{"num_attention_heads": 10, "num_key_value_heads": 10, "head_dim": 64, "norm": "layernorm", "norm_place": "pre", "norm_eps": 1e-05, "attn_scale": 0.125, "init_std_up": 0.0257, "init_std_down": 0.00606, "init_out_by_depth": true, "lr_mult_qkv": 0.7, "lr_head": 0.00421, "schedule": "wsd", "decay_shape": "cos"}
MLP neurons of a small language model. Each row is named by its layer, matrix (up: input weights) and neuron, and shows model dimensions 176-271. Each number is 500 + 50 x the weight over its row's rms, rounded and kept within 0 to 999. Numbers have three digits each.
Before each neuron's rows, "fires on" lists the tokens most often at its 100 highest values on Wikipedia text that the model never trained on; "fires in" lists the words (lower case) most often at its 100 highest values on Wikipedia text that the model never trained on. A number after a token or word is its count.

fires on: " his" 31, "'s" 22, " their" 14, " her" 10, " His" 7, " its" 5
fires in: "his" 39, "s" 23, "their" 15, "her" 11, "its" 6
L5.up1305:529449395590544530494458545480430555537517453482503437537483480575506540456558398470519540447456507485639537516587495503486494437487450484572533539611501553529496559612437576441485573508556510457480417559459511553556494480507439448520636598485446611561540517431405422485494582486459498472

fires on: " an" 91
fires in: "an" 93
L5.up540:582463420497546491475490470528503431523464475457593506427509508534526531522473539585581515419486477524516517539526455507562527572484499437496525517510577497509517483548469401468582416495531477473547434571551582602669441559475453570529528488526446391526369451506465425523511391445472510503

fires on: " is" 19, " was" 13, " been" 9, " founded" 6, " began" 5, " be" 5
fires in: "is" 19, "was" 13, "been" 9, "founded" 6, "began" 5
L5.up1157:495408416515423469499413472537538519466439490466478490510495510543444503499616465509463448488542481446529493585556501440528493512471452423486548528536475496501518487503440590503455515493488503462485465516539477432567517538600452375452421561456537457488606510440442570422496478479500614500

fires on: " would" 40, " will" 23, " can" 18, " to" 9
fires in: "would" 40, "will" 21, "can" 12, "to" 10
L3.up174:617515489474520526431546519382595432453532557407443542503562559389480618522524524466589509453516541544548542504523524421582566508457478531500550541422503509476458492592511431448511523464590461566457459487570562521502406525521407444485475537529459505525501591490499477535535480492465519513

fires on: " but" 54, " if" 14, " although" 5, " when" 5, " because" 4
fires in: "but" 55, "if" 17, "although" 7, "when" 5, "because" 4
L3.up765:502558533585454512510534624524520476525603536485492450412498449420522505519407495474527517527493526490415508502500501449448515440466432515493494603566525550475419524510508566432494573500440606489450446586506523536516558483508541444411533513520438526466550464572515460445525520463520564511

fires on: " are" 56, " were" 44
fires in: "are" 56, "were" 44
L3.up349:597509504477485523454445461432448582558463436564529509501502484493515500532503452419536562517539536477568475477469478500503455497534457420485584600520490437588418486526554587425504562465422438453418574501493586439450496491486438527478463486633459432475560536541491435458575539530479424437

fires on: " of" 18, " few" 15, "Other" 8, "elve" 5, "teen" 5, " two" 5
fires in: "of" 18, "few" 15, "other" 11, "many" 7, "two" 7, "several" 6
L3.up1069:517542561550490428375532500448492565451476484528466564567489517546627480504577410499476488392497451456491568495536453534523521524483520456465544482452443475471455486548430490516462456466625531573433490486514576483443441469542553507471569626509474562524495458470454541557453478496412481490

fires on: " to" 73, " Can" 11, " To" 9
fires in: "to" 76
L3.up1214:447472507554443501522586469495520514531563467459508541444511590486570525505478552519491527518482470552622519503512532386487591530455588517467511550420533511506505455551427480414552473461560507519532515435492443450534458481531471528527389486487497503491460576475436523453549427517588496499

fires on: " and" 44, " or" 24, "or" 9
fires in: "and" 45, "or" 25
L5.up1331:484548494594410490516582594460490507553432544534463518509560526557455403549429470445500567507584496424507450543498541521518533544392521461443469421565526514479506581508595481506596561531565462437456495486520533446559487514570473621474542433575472496442408541548650499566562390524460522509

fires on: " first" 36, " following" 13, " last" 7, " end" 5, " second" 5
fires in: "first" 39, "following" 13, "last" 7, "second" 5, "end" 5
L5.up1140:535477471454468521453397412466492504492461533513497580479555381580525560527493586531444492392479388491495587535486388536433524475430477493498556440510472548482536554462435510423549527463551548583482432550464449520380581419561398491474505455517485512432522483494542472459533544533450499498

fires on: " to" 91
fires in: "to" 91
L3.up1164:582529507505592552504457647409422511483508554529535475530470530433398478534507478495491562498410481529542454608516444380494562518441588541494487522441538441531508483578415447407499581457538522514487474490487521518527520535565444475489542465557440472596517570527531402495600397519479464462

fires on: " and" 15, " December" 9, " September" 8, " November" 7, " January" 6, " February" 6
fires in: "and" 15, "december" 9, "september" 8, "november" 7, "january" 6, "february" 6
L3.up1464:528522498553500556474526500417435516448485516426514570450554571475523599566494596456539498531617474596451459544475433476596439575520524377420481502349466491455483524478462467439510495491514520523431468520479514436611563547492502507556506508503558488566512451505488505450507442539511459471

fires on: " of" 27, "2" 16, "1" 13, "3" 10, "es" 8, " de" 6
fires in: "of" 27, "1" 8, "de" 6, "25" 6, "3" 5
L3.up553:568517526598548569491556522514441513480478498430593528543486509460605463503460630519511453509522470494524529482448604443465555535485562508512470563518411548473445522460484517427388534481530495510489505557521600449471519536556520493471519510461464603500445524478471532510517551477515614521

fires on: " an" 95
fires in: "an" 92
L5.up456:570504592551481390498545416576466384526468496538520538454433453482430479519560520525533439472545511539524539524526557616507488520431482421572495412510517536518516509461485470488497488489484515396475487505439619370527484407510497395471525474491448528489399556523649486534584478494453483466

fires on: " or" 36, "l" 11, " and" 6, " least" 5, "il" 4, " order" 4
fires in: "or" 27, "and" 6, "least" 5, "orbit" 5, "orbiting" 4, "order" 4
L5.up983:563505425476419501432542505497543542476528555443461491452534492481512581533492486472463509472532507515492487530453564506521382483500461449372560468448514528532400610531570457486546554464552538493521482398584473541477462427495376479385542499507451453504525398525547535386447493524540568490

fires on: " of" 19, " in" 16, "u" 9, " genus" 6, " on" 6, " at" 5
fires in: "of" 19, "in" 16, "genus" 6, "on" 6, "at" 5
L3.up290:527519452476459560520429452467513527529464500567552491506572512562491535578507520488510543446531382563491498489452545464504452581486542541472450560527416608488540509485466533463435428497512501438487471443573410544571464587509512508592456450434462438444500504513522471469549542528456491516

fires on: " November" 23, " February" 10, " December" 8, " October" 8, " game" 7, " September" 6
fires in: "november" 23, "february" 10, "game" 9, "december" 8, "october" 7, "september" 6
L3.up502:485601547445485463499488433560405540490516526588481589516525547523498486547509474547493521429656522502528461472495430509539557468507488423400462512479566527418468443509488519530545502555599486464464487575548485394511485552590465490591538498382476428546506522491474474438524401548445539501

fires on: " all" 14, " which" 13, " it" 12, " rel" 7, " there" 7, " There" 5
fires in: "it" 17, "all" 14, "which" 13, "there" 12, "a" 4
L5.up1129:509514407507561518499461377466510522507360529451506575577504487465600499544555545551447473535506450428558498431434522466472544434475440459419469427564410498470493510544484448522528519487626536546459448533450538489576519482510558497553537455478514535455463494495570478543542514536524546436

fires on: " of" 22, " to" 15, " from" 10, "ily" 7
fires in: "of" 22, "to" 15, "from" 10, "in" 4, "baby" 4, "easily" 4
L3.up1025:519569456573436608629504520589442538461531459511527540495523569479551545569510427585473631496505457474637488472519511465564488395399512551444502504456486436438445485511463599470514527472466501514548473403526526538490445495606433524504482534513424487399516477500564392416514472462496552565

fires on: " February" 12, " March" 12, " January" 8, " September" 8, " number" 7, " period" 6
fires in: "february" 12, "march" 12, "january" 8, "september" 8, "number" 7, "period" 6
L3.up1321:602566471536523388378488506590452500462456486470465495449555550524561493485535524477436382477551451534461509494514453489575456561375461466507483501394314515515481521506424461544504503478594465491517486558506457415518530385402518495503453432479521606482518519467461571423443508573525494533

fires on: " of" 41, " in" 9, "s" 7, "ly" 4
fires in: "of" 41, "in" 9
L5.up627:476445520565439659531493476540443591589537378488448569500566572455489463508464513542474409467537476489581504528502481392506546503495523559531462503426547495501453403487550493547479527439520503472472494567510578524508478399512413528451483486545452503439368562463517397475451544467531495444

fires on: " was" 19, " is" 15, "'s" 7, " born" 5, " former" 4, " the" 4
fires in: "was" 19, "is" 15, "s" 10, "born" 5, "former" 4, "the" 4
L5.up557:418481496591535486534467424546463456505561414494434477481501456459520443528549483590459454521535482357382476547494591490510562476465471496491525566571394482506558484569520557451537511545470615542466470615511524516492582410471527414579557486533439474538595463517523495468585537516470554543

fires on: " to" 72, " would" 17, " shall" 4
fires in: "to" 72, "would" 17, "shall" 4
L3.up297:559559496530433570522641567494471529515557460410547568446498547427587489635506383484432542475496505530607581519432505489547526501421508502518546475486482454499469504591533520384550536513634529466509512437497471472472521522564432529458392408443444387466585572556470423484544376555509528477

fires on: " had" 28, " has" 24, " made" 5, " have" 5
fires in: "had" 28, "has" 24, "made" 5, "have" 5
L3.up334:573514512550443485564498558462422530499460431464494538424547575571577483455412481540497422457576458431467594517444549430542428534447497455468477558528400469515431500528478597492531498494399546557420581543558416436477530409534504459454529555488489449504543513518485491536463491547440476463

fires on: " when" 40, " as" 30, " by" 19, " if" 6
fires in: "when" 41, "as" 30, "by" 19, "if" 7
L3.up718:531535485542506531496444510610512602397486433545389471498556454527466548512473571521593509553530547545479486482473426525483586482419475449437549503516511515497408557534464410453524519464566514517432405484408499488512442452389570558444570405548472489575454544492403534511557561497549471459

fires on: " and" 22, " they" 9, " would" 9, " she" 8, " She" 8
fires in: "and" 22, "she" 11, "they" 9, "would" 9, "he" 7
L3.up755:469494599590479484512541594384383566511529472441471512513481472584526463476485506516468502521471433536549427455500572492531585517433518538549492560446463507458477488477482526480576471522613570507518540561477531491527503573429496507474477461491472435478429604555481474521438482492540474454

fires on: " years" 20, " died" 10, " year" 8, " of" 8, " summer" 5, " age" 5
fires in: "years" 20, "died" 10, "year" 8, "of" 8, "summer" 5, "age" 5
L5.up324:507497537630447506528388491493494468530450538403391536423531458486559442457464507516428414507566448544540492587584502494531422514463503434490476432507390578562520472523477538474444501501477514545412456608575534465455499432386539537569467541402428466508517495564456543466564491553400518531

fires on: " February" 16, " March" 13, " January" 10, " December" 9, " July" 8, " April" 8
fires in: "february" 18, "march" 13, "january" 10, "december" 9, "july" 8, "april" 8
L3.up903:579476493506506530466463487468480498530461573429439475546492436569492511501589558511566572463536566508506554550620518503506463486532543477436520470425348529505481460535389495525473549487596547518430508479507407501564506495412449548498554548488476440429524544448536501435516505540540354516

fires on: " an" 31, " this" 19, " st" 10, " D" 10, "an" 4
fires in: "an" 38, "this" 21
L3.up1526:504594576567440467550536502480527483425518483438448499484460526521582560531396535537507513489551485518469489505423510523507515526440412432447501417445477407537419475497448432525553493576617522457443469501519471529516481391484594534470535493490448538486484463476442506462534532521482537519

fires on: " and" 61
fires in: "and" 61, "finance" 5
L5.up146:533469483524558508558525543505463506484532484568460514529525536590570529505574487451461462460540461554439460587512580475550526529542443442535483504489506539550400468417537456511497402504496433467445491537488522455491423497569500574388505468576414535531515511588446560485476500480482579477

fires on: " be" 55, " was" 18, " had" 7, " been" 6
fires in: "be" 54, "was" 18, "had" 7, "been" 6
L5.up219:551517433520450498441518403370412469496445463497417550481507505493567489440494507481567456502507559436492508542566503479514529469467362440550528486535417591532410446541511530501524574553439516561324465585486489554575599472494509466550507520429481427521527479489418484406545515484418513432

fires on: " a" 70, " A" 21, "0" 5
fires in: "a" 81, "0" 4
L5.up1010:455392465493484496502579531472487477490442505521530465461500492441534466516451475504547464521470527552492506463509494496542493450444501493557503461436347417473436537562534507471544496530521538514538431407505522478541536533496506450471480495472479484429547507525491457448515527579487580407

fires on: " to" 35, " with" 23, " by" 13, " as" 10, " including" 7, " include" 4
fires in: "to" 35, "with" 23, "by" 13, "as" 10, "including" 7, "include" 4
L5.up1187:475515498507411519516531489472537535510450520521498486480579509562437441543456548455603503432421605524452579506548460458502533466515529472442550510414409472477335520520556476542532428474541545403531436535451501473564548422522437461507505515558477408411476530433557497528482498461520489504

fires on: " in" 15, "ol" 12, " of" 11, " north" 6, " part" 6
fires in: "in" 16, "of" 11, "north" 9, "part" 6, "south" 4, "throughout" 4
L3.up1206:434525413531561544483420463597485447516423523466543533505528443564499558548465495546488473477549551508517472517519544472593486543450462396470572443478400605500436509499416459488518520493562535445454463452516457562443463438498486506513524469503488531506454503472513358422422389578517508621

fires on: " an" 72
fires in: "an" 69
L5.up1357:484596607515468430509486492438486487646528462454475586546510518516527442505526496529502471534469556527503539526555446454557506549422549505488499467494478518471539509477525444634548487562532523560542532606480425485462398445488540497568444474500481428479390565535493500493564519602461499439

fires on: " TV" 17, " airport" 11, " episode" 9, " station" 6, " school" 6, " hotel" 5
fires in: "tv" 14, "airport" 11, "episode" 10, "station" 6, "hotel" 6, "school" 6
L3.up1285:534554495572471408529561500429554596484591578450591475546571477559465473520478537536412469576543450476614484416452536500449542514548429550550554545483476517441352450449463430482529440544566497482484478497496440578481515526431441492473532359472505484507410513520501513522564511539547538426

fires on: " of" 32, " on" 27, " St" 14, " de" 10, " st" 4
fires in: "of" 32, "on" 28, "de" 9
L3.up300:577542487483441528551514423480486446426507536493471557479464547551600551449526400553444414483512397495567458483511499423573562471515442445468487640445364390522524446521497573518424435453576462475481419527571446435492512438524436442509429505447468546532500553427515454545472593524457531595

fires on: " under" 43, " A" 24, " during" 6, " out" 6, " in" 6, "A" 4
fires in: "under" 30, "a" 15, "during" 6, "in" 6, "out" 5, "underground" 4
L3.up407:476440537492434419444521515560554459433526543569430556584516520445538477564467542522456429385493556537575484523521495495474411484512465421424577547506406509495389500465474475508542548528500501442412482499492382510559533480485559515633478478511540474512583505397478425447481451552491439426

fires on: " would" 19, " will" 9, " has" 7, " could" 7, " players" 7, " to" 7
fires in: "would" 19, "will" 9, "has" 7, "could" 7, "players" 7, "to" 7
L3.up800:582578456527452501506621513458550439584446475437505492414473556522582499506503396514553533501539502552562541548502551475490505443466439384550557532413474550567504554469458501424462504420486505492497550509485546451580565565403469506587484472543511407573601536577519468474572483468412542481

fires on: " her" 50, " would" 23, " will" 7, "an" 4, " A" 4
fires in: "her" 52, "would" 23, "will" 7, "s" 5, "a" 5, "an" 4
L3.up57:471619482563442402545553548469447466517498462574390480464384492409514484530442478534524469541527556518558557523474537377548630552496508555467453474432522314463473415484521536385563601545544536574507446554523505426539501457546543552442463602492459524520487519526506503473526472540496474502

fires on: " of" 28, " other" 16, " three" 4, " two" 4
fires in: "of" 28, "other" 16, "two" 7, "three" 4, "seven" 4, "four" 4
L5.up82:574523482518518587371546498418501596502544515471529520515554446568512608440468506475466535535478513496536431541503485554523478533472555533353460454460505491423572558491467414500486424496617522430462538523455522584575539564508378438570467545474487502471555502518501512611512415576452484562

fires on: " in" 37, " In" 15, " v" 14, "In" 8, " c" 4
fires in: "in" 59
L5.up839:444476449554446501457511590566508452434432506445450585529479544443445427520570500626477460473490483495533511505468562471455522549451473553439440478511392526385497540486528566532448500533465440354417434576444550453474515466480606386462511584547515474568556399472540498526445557559493471498

fires on: " an" 37, " they" 11, "'s" 9, "re" 5, " this" 5
fires in: "an" 39, "they" 12, "s" 11, "this" 8, "are" 5, "re" 4
L3.up530:443431486510480357489400527462459555492528511539521596546504574429594584547493497528502550486624518545601503480486520474571557555497412562524599457473415431550473532535532565440423504467539540552477511510540576486526504509560462612479544556478431480418525449479521415464521468503454548485

fires on: " has" 62, " have" 7, " had" 5, "R" 4, " r" 4
fires in: "has" 62, "have" 7, "had" 5
L3.up736:551535473490551426517455516461466443474454407428553543368568515497476515425560565476512528398442478495568462504590529460480437429533563394480483500505506462576444411548602533410467442495492442551490636496512525524472352530510399431498525576584490423447558533536486569535504416460486500541

fires on: " is" 24, " of" 19, " as" 6, " from" 6, "ent" 5, " Is" 4
fires in: "is" 23, "of" 19, "from" 8, "as" 6
L3.up148:497583481542501439435473469376540532506468540570442543472520455383529596526549449477501481462519474517485544600454517554457487504546396396550557436538553547544467475579467555407466503526468498457467420471461574457468517487544377414511451477470453501467425535479512523505527592457480548470

fires on: " and" 76, " to" 8, " but" 5, " back" 4
fires in: "and" 76, "to" 8, "back" 4, "but" 4
L3.up606:536523530581434548429488545476480484494522459512512591473488529479564384480519521555450578532454480481445454512643504498554684449431495485531547571459515507547465484412561541479536532384500464470534552567512620506550528423499465524488465578570496416438432468449509521576523521551397507495

fires on: " at" 34, " to" 10, " At" 6, " by" 6, "ong" 5, " with" 5
fires in: "at" 39, "to" 10, "among" 7, "by" 6, "with" 5, "only" 4
L3.up579:567549433619498525484430542472559440581403462539576597528436533562491528557578474520552480529497426480492523504505562466498635389410585473462473407458442598446388506488516423536528479542526502493422427393500545447501541374513489547428492526476465401459453497482558491481546483530603486464

fires on: " can" 45, " will" 20, " could" 5
fires in: "can" 31, "will" 20, "could" 5
L5.up1298:536543441470423495533439526466581506536494497461482450499562429509481505473505550488550465492493490441575522523472567513564528469493503508433455451449417441519394433634587517474524427464568523543487548431521468512536480456552396507512481517495394456483513549571536494519438571543429441449

fires on: " it" 26, " It" 23, "It" 8, "which" 6, "he" 5, " Me" 4
fires in: "it" 53, "which" 8
L3.up236:485498480540481525450566530451446545483553469581516544482527424519501447553469502551442493659480479457627515473480495488529550510586538508530462538463455417496428513546562503455444527471606467528504502497520531489441499379406488469548454574465400469490528543589396476461512500531455517555

fires on: " have" 37, " had" 26, " be" 11, " were" 5
fires in: "have" 37, "had" 26, "be" 11, "were" 5
L5.up1323:568487476437411528443513507491528487523353478502460499514599492580564437472494479533470423482521479514431543517559508491433420564438527436467515409476571477524328576547569516482489446519436461553504566497446474417484491480545469620615519583470483475473463451434502520422611516476499589493

fires on: " as" 31, " by" 12, " Val" 5, "yr" 4
fires in: "as" 31, "by" 11, "valga" 4, "with" 4, "kyrgyzstan" 4
L3.up1491:487425516610523532485533485519469494593524478461508472533545515595509468404435504518529506597428460471514547442531537614534456553550516398493514421379461541509538523544531543442448445562501426473486495423550587520548443402537547577621501485527505448444462492530439463576388609478544591456

fires on: " A" 76, " a" 23
fires in: "a" 59, "atl" 4
L5.up450:448440403525372492443459487546494522489512499456485468500485408480545534561547551541569572408474541474508481379509503445511470418472440470529521482517449540443492534491456582511562517501546532434495432420620481478505549573468524430373457418488453431426574411494509482526488518554533509456

fires on: " He" 36, " he" 23, " She" 8
fires in: "he" 54, "she" 8
L3.up455:452636424560497433493448584481530526450518464596441478410517465432504467531568524558512399499550475492534443536522459465585567526482480521540497501490606486456472449513489458496484527474586482494427571512454589549609502498385464519515513494653436574474447462495554498484433422564522554433

fires on: " at" 67, " former" 6, " At" 4, " is" 4
fires in: "at" 70, "former" 6, "is" 4
L5.up949:480501461504490576580549421485505472504468479497434441534518501514441555494480493588521508522497404508528505491463492422489472455558503496462532457474420484528499478457479495500582531459537527481467469502622456500549558565459405479499427551520537518492507532450563503506516543478422583530

fires on: " de" 45, " of" 36, " di" 5
fires in: "de" 37, "of" 36
L5.up154:511534531603366555483463441520615492502545455421521474518446486441550519481540609523546412453525433518544494430493571471498495570374458511522469543445474464445474460490532652473471520510578439467508421520525535457543573486428480431457575478439436533480515479525503466476426577493571465448

fires on: " He" 21, " he" 13, " area" 8, " She" 7, "h" 4, " she" 4
fires in: "he" 35, "she" 13, "area" 8
L5.up297:484550533652575474549510525463488453482536459443607458495549568513481439524531484585418518520634379491492390504481393589528589496526428514582464565598497491492503519580458405528541470635511540512505488540487494574530419461455558533445578496494408500562503469533526483450430506621565487543

fires on: " an" 83, " An" 10, "ak" 4
fires in: "an" 86
L3.up34:549516560473481412521506459486514467511494493521500524483567533516496541510510458483497608480555495592553475642543445537524453519437535516358587511563501482499431475519539459503558430483514629480449467473446468497600472566507492532542516523419440407554503587588427416525502416563497576497

fires on: " year" 24, " career" 16, " College" 12, " School" 6, " years" 6
fires in: "year" 24, "career" 16, "college" 12, "years" 6, "school" 5
L3.up1084:552540466455431492509435560516582480557500484554471477462483530556506533494433587453489443454496519456493505642560607507466508520455421469490434515565495416501519481476493549473469459440582564492388445613508452462411488485446494506519487545461481442514451415549448496453494432431506431499